Weights of a small GPT-style language model, trained from scratch on English Wikipedia.
Training: a variant of Muon for these matrices, 7836 steps.
MLP neurons of a small language model. Each row is named by its layer, matrix (down: output weights) and neuron, and shows model dimensions 16-143. Each number is 500 + 50 x the weight over its row's rms, rounded and kept within 0 to 999. Numbers have three digits each. A neuron's up and down rows have the sign that makes its largest values positive.
A block is one neuron, or neurons of one layer that tend to fire together. After each block is what it responds to, as a language model described it from the Wikipedia text at the highest values.

L3.down20:459490580548525516585533507563528496456516585597473429466499580444581502557516433494590487591494472411476488481536498490453539480591462497584475578429453599474582437457544348435532602534438488473473516523639551415486531530491515528488470474484432540533542516516491583501486488529562439531506484491593499493612410399510537505437495493602577451540472395516571559466480516479510495505544
L3.down90:442521553442525552588522503502402444492471589475538556466465449474542495397500537594455613566511415492483450537456525537538593492460554540451565547494474492503452457428608488504499485482414542527479468458694508469472440588520423525565536499461403531436532500498540497554545509456556483461464426429538504425477515547509506481544495467470537493498562441478506411339470528524587491531505
L3.down97:534532531457528520509429470554543466486422640430541522562539521460516449467503513465586546476498437421448569508563480508509486458564518530508511649522562593509533420514456483495503495558416481539520505528510487462513561446564529466450555587502500630523513507466539523452318576546448565524427494469416530512465517507486546544468563565522500503462522519533509461490482483533482462414579
L3.down126:465546474517577466480524473507444526416595527549559625520438637436518555586516492522434567490510456558556451472505482510501552447446468531530429504454513504505589394505511497519535518487486501446509482520478596475506495467525536591526454482520603426429402465472476464455427496468463510480510513532562509540522433536617535559540581553472537450589492533489551510425488476389495567421540
L3.down160:531523485503482484556472474553512423427490466469420486482572485412576511512446482522617480473432548518473492503463509515466532398451505464467385581468520629407477505492521540487493465548562433447450547447479545533490441521522527430530540426449549549403562499467488466537555534461547468403433501540547484390485521511523457442337494529514423452484500472524481556467535405571468598545487
L3.down189:505513550572578518449536421424555476455413485539562461473590508532572470515446547496497490455458423602409513507534510497567448508475446534508537573571462519563423512522552582532489535526531567610555466472453600458573429503601525613514529438417455582531422508537501551467396507538497545551533470529418479487461568458445502532420554541510463527474522585486500545494524513509588472494436
L3.down259:494506482464406584529503566518462474520393631512447521500619581558570601450531485498513466490511534476531526442492458428451527473486561537531571456522501474461432566487513401555501568490459493490521462488490427470394510604525536520449505447433487505560484560447440594454482501468632506478454520501557513556528541548522485506520537530497543495468470478403546534511493484539495392581464
L3.down327:460497436446451454549476607583538499443500403511589472471569497403505512443535465517498611526471532538602398516555440467516535464513476540554524542481575550473449456564528510481610472476505534565474485535616436463469460468551437468483529434485485469570500453574537545514578581512491463543401493525451522490490510371487542577618500528508442439473520468508423533538463396417472505464545
Description: Clause-linking conjunctions after commas

L4.down100:474471536484385474514443492452540486495480434522518465452473486538447567478387507539462587473595521491496419496533470453470512512538499493404519499517473502442515519487437491523521530443520467524493433475446495450496436604521498522425475532500547454376408440523578577459436429467452434471481522520546394405563560469555488597464485494483412448549439482533576625501450546478521537498496
Description: Copula after biography opener

L3.down12:407617553477454434503468512451595482517533519413487477435435455454448626517468482468543424540437489577482434527533419455518414546508492495465525480434484492469458414484392508386520451496456538413544497550480545545502507525531501442578505539576544556487443562459502473516515550445499532510464543465464565568513440492456520515446548517442420575424568512587567517487475608522454493414537
L3.down15:514507519511540463481488548480516532458531468471541480417489432457556455371517385509373490547485502436554508465559566576445459534430469558495496259489477474454479456528501551470561489487475434541526472513515511441454466406431486514446525493542429500425576428416466537476510456455579534497470550558390534489483459547533418428511578430544436478532457437502459448513508527495487450497532
L3.down171:497538549475475370531533528605569569615463579415458523528608515542514520565471482564452510533541550477525510522475479491441532511509561356503453651521502484536543512461501532466537504533548524442495484527356382477485547535487583447498589532565431480521624522477498570490453503544490490507503525573480469539568484493544538455480504485541563476481506537523457553514534460425529498528500
L3.down230:499515555492530564488595497479533491452580543412528510598525418641462517411454526485520542492470535461565528481490556545497586457432533531522489573552561536517450464516488577461530528472599568367450495529428521572451471368572433532452433554578413428601494530486457585585522540510479409487411472493485473557420474465547532479464488506531493537491502549440590509631503468558481488463534
L3.down234:598514597542506520608456399503405537444572484441558449471496566438501430504523474545505566529429504518523504406496538468531507511622494504567562437505470538488465469512455495545494563515585399431499589457500577507522586492462556590522503561525471486596451517510466467459433543483466512464473563455569439450506531500507464488580541535516514535498522634545557475469492524593498450553547
L3.down315:482498517574519439520512522557487469491520535513502507516458461510477415522402483540466599511484432480453629517508513480521510486508454516596451421524516526497551508475459391417543459439506426532493477505488424499494523480475476434466535503526437572331553557546408448575493519484445463455480429465535598456551502557565467559490382562528499525515491494539444424581544603461514493486498
L3.down359:507519533543467452494520620462479563532547491478489507538440480516537568546488450500461504503471517482568509560509401457543403532464439548486449582485539577576515525525464497481442546486458461448569485447387515571530535463538507497476471606444509482529598371479577499490524517430435482491515542535483534521521521574498558514549476487541524523511472561441564533594442472515503459550444
L3.down442:515601444567557466530489499490582534555457517407512501465558402546492453555489502474521464479418459570480624412531538609504472436497396504543466343439532614420480586457488516532509497440404569521582531465514400506536561577468372524515518480421435479476510502466530524611506553531574574468533508462474491469443518527490468464492461517460501527454463455543500523389579565420509536530597
Description: Row-start markers in infoboxes/tables

L3.down58:546492520503454516389562554461496511491462620559521521475582487502516563471513509471484430442551478422471441543391629475463569491526445554425485631535447532452521454504512457483458503388492473484511632425480581482409479390481482513464438542511406492636637520494535600440485506466519539591476457528506438510459487549573453435461479457431593423484487505544509520542462528486422486486430
L3.down74:460491597518496473543538426434403501454501477517445561503472437475497442490529481577496556424448527568556601466531486490492473426507475440582553310546476518417535531497469486496560508505471540598367437454495456524466575519532472427430564529496457363447411488493606509446524453483620504547491516501501516529448546600309525417538378492477438498468537485629462432453482562454515517508497
L3.down217:553513489584490518491534518476489448573495434528586409585508536541482520492575454513537529481516488467477518516457431444515484527549532501470496646513453540562497508502524513579490487459456482485429459516613605531504484439443494456537490531544454495502489467514456507509490580546466615428450656494430580500553484547507518569514500460444514502533644385538438372502504468559474524606499
L3.down258:434523545527452574444524538556492427412515533524537526546542479551525533534482543452472478538585500457517494455487538417525517512431566504510470584468457647434487420449445500416540519553487565417411523582483585467507439402527635560526506526471569491571462465569542578407562457492373460469535408445513506514507361480502527552492526546534503502420466409468463560546552455523488489419448
L3.down318:496426674485542469501505510547443395504543539455591478531557441596562513494558476444537613507418527487430447529596531468515496457480560513524492639586534520521496552436572585530540478546562523545430454516514523569428511479503533510531539402398448558537551468509555551581522531470395485442436439461448451572563450504499461582539514501468501548521512526475363478573491500423520501468540
L3.down390:591572490343458537493496474534636447531557557494514525411446522421588534545553508481555558481464618467525570600555502529495497486522562552538533432506482474496560441592416451443476511513474484495485562501456491536476493515510535417582406437481503542537544458512487535525506513552404557442562518534461425507499517588417491435497526399554427457523561458560470551553521454539461533490434
L3.down401:523578490471596496508479484445490482474411480422504535584489483558519466512443517452588492485493374544616486437502497427479426510476466486505478656493482508481531497449422505448484464492488537432461418502427554482533548520552473485435564522563528508598500518542549532492564583403392507484629545520426529504446487516601469579528602502475468485548504544547514427579487510457495483463567
L3.down433:446429526485472637425530531488428538513462440582460421499494502510439395537469505462523502542591584453491498450527470515415603492393452423524513523519471512505489578495509627473452511501521585514491477495554475420439427560545411532536564494575579531467516506434464421513500496517523482408481529450543521473540429543478513491589459386523516500526553567498574478508557519592569545479448
Description: As of / conversion digits

L4.down235:496545532468452582576571467534453501451453618515400510461428494415538435509590509576513490499488579519537448520532492565549439503550470539484536526470581472456418508575448492507461510466507500394509512588541585458450574532546528502439531490475443487465582551556399494465506508534528538592470527499562504502531600555487513573457391584441601488510526488420493512423569494448518552501495
Description: Coordinating conjunction "and"

L3.down23:516485397500556499481443492507491463564394399520498468487451565522631500399483506493461523480510496591453561603480532582518508488488472518561467533480513533459523593630457508452543453542406451427568524492416568516505524430592485491485573461489469581499579456428480475411545390532508466548553463564434416499480444574459506457469564449363552512536486396592489560515506452401498520471451
L3.down26:447469532482536480555626560507457525460558526573467540550550513557466559477419512412463475482439435531444462572492497543445427339478489504488482431490461630574440490465473515478610541459503452517492516492489502548490464568453484560615490482500405550579447477531567569401385534488432547514546474541520538446588444496411462479453574590445542493451483462500507457441559505594435439494513
L3.down39:529587514510546534486506418491544543471512484538497554489571517458545518552420537454532474488472549617549594440426459398483575402521407572533476491517524470551509415546477457519530502544494504534465383452514465514493498595537562553484534513480569459461570539482631538359600499462472510398519512554552423481446488467548552477518567555547535471600495540654519451400505490451463461464524
L3.down43:530487466512467520449552518482519480469404476461621424449525424570516524546444503478450447552545456562500516506486510479460512591451384437413480548514481604475478477578498449534562522470515483435562429513414492459432530512469543433447575510532511489455498508452476455552479497470553545498466442516501509494425516513469503488521505465444554534542554527532492492572425516457551617559552
L3.down285:475469518571475506536570585517400463449504550420486571486533513469410561498575606508467488485410402573479427400600464460410524592403432447539402479545424486540496555500560432526582466535518542505420408518542521469437441496539455496530506574497438541557458485472506490452483487493566390519396584497380446422529533490529423550460492550485466551486529406517532495513525538490477587440498
L3.down299:519491480474507535465483522464584549525429542528442501532612461538479472504429491502408549523501475557497524372453399549519523538502556513480575525441530558551545527592539411407449520587453509449537530507518472466508550416537524503427546460633531515553487482514559309470535473507532495571476424606511476448541517557500576476530475524468515495457418512485471576431526495473521507568447
L3.down397:512505545525493524518510531550556480431501553514466480484560538557435545562554436589536537448440492479502398420502483549606486493519509468522586590471533524472491529501456524472473510490435579471523521514511565482488449374515399428482520467606533454379521515403505599495440421533505577548483494560481541627503502538450406456477533485542508538489472506470470474560563485486565447481512
L3.down422:478534491512566476456502548521495412408514515520473516425556511473540472490559510543507521489433483411495432529473451525578512461472493560507505515466467502429429442479487418493465425488457539493499469537459529551428512534456481513473532469569485506364492462475408598447462523531566556536524489530495497430546588519486533442581511544557572474357546551463581527524525469486530484508553
Description: Lead-sentence copula

L4.down400:575610543526444540472510535491463488513492485598505543412562514499504491506535533467532487501471506585500453515566514610567510546540495463546520385546462492506410546444515465450513482586598585497543473415394510414543535490559522508503437563529456431511420536496516543558529552505526438427569517502476527504543521471545528514515492538518484566538398564533549441535507471540463437508475
Description: Sports stats table structure

L4.down156:500478529558468573438478471483471454535432572516494499542472485481505548563494486454442478491519431476517519524442464547539429460454597540471424700508476591462480490490438485504611489444490609483463583368558577466436453449499550498482486500414381436524591551446528432469438489512479594644518579443440490522561511532500420417568501474482512547505508494472444518501571485520485538490489
Description: Prepositions after role nouns

L5.down16:450505511571524528512567470458516485531464506554496482548478512481577476499523428484484568531476527483485629491564482445575493445594449541512458625475566544489551485429484465490529514450509534585490452490506445428484446587434480495608413530554638479474517404594465586471555480471503492648506528475463500569530446503437468491500499558576528454448534455537561529451541476519509410428594
L5.down30:504533491596501600448508415514488491559506462455625534530492580461482485443487498478674543606516525466483541454602530556485462466517551518485427482465491546573464556540515481501511527521540554546489463480552522439529557529509476557544591543481484530475435384441603481456581539465578463454505503531443399618540580490376425508492548517469558483564440489440478543550525504442596578471603
L5.down207:611483534529443501512590486408602473449462536460492474527485472527539526422490403477412454636574391462540518522435467463497458458400569517429576496429380535476492458557421464455503486493566566496501536491513598499460487495504480530476618544484459408429524414568516480543502509527492521507534530539586539479413556500559433480509513535510361590512512379499509427565558539421514465599560
L5.down210:439474558508483503533416547479545473542512491561505497442432520444543500505432493483450350500401414519513530475482532554617481484455533523376468575511499476521497534543483498473447523425488450393501470554493502445436499456455484437603421554514456492499450495552482514476525446548455468536534576473523507579514461484485517585524530537609519461488414529406578486388429438582520532413482
L5.down215:534469415509468590544475536468521479546444541483544489465464512517543424551514563312483509504502543538455488460577501426491504511564523564527353584486429597520496465451449550428556454502468563501446462430523523524383464450490444547541561473439534497493477486471566506501433546463491529506444565502496447436517458354561445587466567468456497538542532467528502573501568445419525556520477
L5.down309:432482472560579502414515390473576428449479454454531486491505459479546489508441433522582416547518407566473504553461493490493360529446486494427456602420456453524510518543482434525491495469476426469499534425538587585505498440521543451513545460499460579449537564464469450526470504516414547465527482482409532609490504573401488488650556469547464556440528543487454488568534530500419444446523
L5.down310:534433492485401477417454516432557565559536433481510492454491481527531550425556504474513544434486513525501477464498466490492521448477513481494490708482448471483370514416492522518472513402529530531403431461459495487556483483559414492504520502559494507578414504474485487375569575528491529512518565472420469466476561527512452433395535583513536532622530375561367457511440472484535515490546
L5.down333:525509484477568406454558510532519531537453472540558507480572458456507581562495651443513515576492458465555414487497479596627498549557539493480509359557463535499542482534511471503457477528481531401480546489449426472506531451454554530503474485484499554516534533459479445517531552506534584528472472610484500532537523517395507563475488562415498531579520544482463532534429555552471499541444
Description: Transitive verbs before objects

L4.down245:498498515441543419435571469473628506532548506531606495500477552440475580560503471500508432501464442447547483486404533448448449592499492490379544553451461544410486466517564425558442507527512448441488467521526453596563493487401488422521478512463514583299485590559456578545563514524436510426509559534563505491521536504477492480541522422474477520493565558596501551574459471551509502556467
Description: Predicate verb after subject

L5.down1:534543425517462566551576542560480488504495519406555494521462431433550536505445538426497461546473567391459409526526419388503541431472463533582546537583446436518454468468404504520477489500459472568467475447544551535463599578523527475444541489485591450495438472381527452486528426450549508524536574487453464427534396501475477613492637479480453462452503540474494476509425514518487505568517
L5.down28:491452434444519499550541381532550513538475395441394526552461562521540547435381523578608527534412512578498469539515486471478479476429578474464477468496407510483589615549531581477524533539565538436502479491550504501433489465544410551477392481434423428506485445515519508465563596530558395535483514408424517561448405567440452526564557517379453508511473468441456516506455598452401481550500
L5.down73:487550482523498456454552505463480542506498444511458487467504525469532459447552495514569517434473616540445598487567539502505504440574488539526509447528455451433555588524427520418530488522526585457528425508386492539509454495470426488551474461464455468512524453455524525485470581609444599442570462468342494489435548496456539507429554429382494646410461526406510479446566524542447438523448
L5.down87:447451481463392448588522467595489474475579512508552488494563535529437418472524522521539515501566502523483455574513456570528516474613454428537445524504465506516542623451541571454468533512480426480486478528497448597527553499456445525543499489509486470576474523565390476468645496461554510456576531411488556356482521553411478512491612554469509501530517458431475551462559502534563545438502
L5.down230:537397497557499404522516458538553468540492530463462454545618488577469450517529419557461433552528560513521510392435519448556461557495411441447476464542582431473491565459515485505470526526510445543547482499511543594536390541452550451541492560468536470503450544497566354625490516471506521416492523452447546474492423478504523500420492510496573534534540514477515494516491529448535544508538
L5.down378:500475408467479389543466584531476434511525549523577439452473531516474516605542424537582459482474509453491481481484495520487404514452577517635458411523594585497493582554515588482477475473572437529540481496521432495475504517589522499401438555513550468442426488455536494577455518469549549443566528557529439465489494478507470571507522448509439570502498540533477488467576420494564559509538
L5.down390:500535556538503559522583602520455532516450451558382568528495502407354424497383498504485481386465396561466425513504546523407465547508505517486393486483517465504485472495521502554413475602543477533397491526548514499490514536512503409528545479491488501385539502455501520568464482493572558556502572483443481545513602466523568601416525501444476518499468594496531501486410437466525508536553
L5.down416:527509514480458472534513503530440509468383439509558471448509474472518554525523437578564559520537514509601459548525438479470544529537504474399490595554581525570546449511557505545492523523533516465483448503515548512491519505589448419518466411502460479549403501583451641517466443579487438581501538518564429545561531525521471424547501508490556475499585497610527438521458500459502506489506
Description: Location-continuation tokens

L3.down34:536442466596448434554532381521482530469505408505549500537563484512457472443468483439547490495518507469498539518494457490517520561416505559581522500490491662572529527447542397511549546441547495399491594486495458463488420660494464563593460419547384410424562521537471543460548528465620437502494494510477412538400386529473530475593477525451539556530567541518467457492590390482537540520519
L3.down91:418354525509477485484526528474520448440522478506514466487479503494540498438431524503444549530495539505411471524452556451483452468530414449504517533516497495452432496471468618489453460500474396500606371578574499590543434481682495497489535558503514501576438511504534519489519502606524419480518396462625469529531541382535557471475412457455474506565512513510481499542634553594438559516531
L3.down182:526511468579611604486502451542505499498558543490505485499572534466558494445445522520579558482502471492494491518583558583507509503562492518514549639509552465600509492544461495482520520507505481588532518491527558493429484475566553584501490518546445489503514417506478530501440501532562496497529459464465422545664402444511493464480535509518482395524513464495508522501545481383444522471592
L3.down185:458490454521510458461528558504430510515478451480453597436463450475538534494543529483467391497492438554567452477477542506530477484529546525566467648495498495476515532507523498420458519513492418423464457549505572487640530533543458369415461519498556482548522456508539613507615529482560503432573593489409500474501417427552487469404502499510514447487539493526533446484504493436438534497484
L3.down197:587531383528493560456484452454562479483507414467496548493529513480518503478525486432487527492599549461475478458405580407520365512536467520452489678517461430560500479511498498538476498508501506530468393514497524526461470445530524469511507552495484587538472583662572536521505511506507526455565544570551574490480574504485456374482552396461489467503492508443559586508510522529568527505594
L3.down291:529523480408536454498498494498414505621515433492491494513513538590488527547543551488469469540537465582535454398584501484564539495493457484441497531563412461484515437493552533383498584556476524469438531531527556460414451479449574629538528535484595587483530563466491476543484479571492586468447497520515531511517498544444613454563561458568471479483453626477545481501417518515500513504483
L3.down369:503529503600518480500487536574491474495462528455526500471451516452445540471494547623400466500472554523603526530529441536489474480491558470605458651493519483492534587579513491475452618505490456495446566477567629518570471516552567445537518503409590516506471507549474534544417442496433489436640476496511498508426461606536463460525528433556544517605535458474411588484422537638434542477542
L3.down370:441509511503427404622466480554492535532500559501485585526542553519466443503472578504501552512478481481472524472491462514474425529453529451439527656529529498529498516461470442536516535502487582406553530547488510585471541550518486437588501421589510423538515519498518494528555424482468433468513565526547508569494504493554498488458438544569545580516502538536544448557551469527444412518563
Description: Narrative action verbs

L5.down42:522483453475402509515558430477438516492532438501469442441373562554514493561457470509536459530508523582521557526545495453543539405573496426528428439456521396468514477446513440503476513526472561475469525440452524510519510503512526624515538579462572471415495661424414462621518467416505488415514538494624417442569437466457533454601494595552541508523549488486516507608496537492552475595477
L5.down113:578590505562501540450498514541492480510511564412491581425485451514523477414535442498446441496505435446542559449563503513530407608471463543474527328537492452486559464499494459533419440468512521577514485436496548472533519414499607436449417445494389509513547530414526570452458562491550427433505580425443537474482529569521441463491449555500561540539563455452595511454525480568425498498542
L5.down147:452493502465489501547490434526438555523523473517493456515544503461452375579378478472487544448461538553514542479514407554461482568503521452551535435508532481575489544432489508495550541459505512548420519501507565579505527501525420503458518436439487494576615452500542578502560483509525507426424465451478407608470536445477446509459567562502519542593602491513507501347531499464477485533522
L5.down204:550462536572501537525477505565515527497541508606527605529522516414509469480405500497478527555398522490422572605580570542565511498556561463568536556463456564551418460503490438501539525507505496482476464495564475506408473531465564466457404447543502482431469500548472513516496401406366487449459534477397467533518445481462471461478489500507397604454534442515478483452509457532497544513575
L5.down246:509572539488502377453525454490403514456357527542397522451510401463469521494483471465485427461535545508537475482517553517519518535432420556580561483553443482504465477514511464496492562494495484503465470547478404439461514528520476478529574513449445487566554467558498597541480559526524501458461483552677476518480482417498502569608526525454590415536529499635590493508453516513639565478554
L5.down280:478420410507479590427499529539507551455458563511478566526482491427494448424499570505541540466522528438439460476533531507499482556530494515524473432437621490515418455467567507523398480569435594483469519494593415482550486489503428469502558542472440579507472600372516561465522485400583519507532471502507538466515543492568515559542435604499467534502542478578551483407517427526492512491560
L5.down375:606600549452417513444510516441508621559513547474438518516527600491465462507489491516556575577429474475474414467391542501472516489512501513431458599564505421423530541479554438422366514452504549507502503393494521454422575480452453530448499559532477493466427504464524570567467466485423464568531448521393529524663484414451433400535450545502579488457543583490538470494469468431516477463537
L5.down401:496539525469502587523449472544561471484514505499495544467487569498504431458473534495455568624469513601511440537408475602534530538392595481588545532468493544550494511525524533481497456542406408465541517548581532453490496391558538531438443519492552460522570541469515473470507524555433411473451475494471436494418496501461457468582579512551454464631553566442429467508510477514438453457488
Description: Mid-number digit groups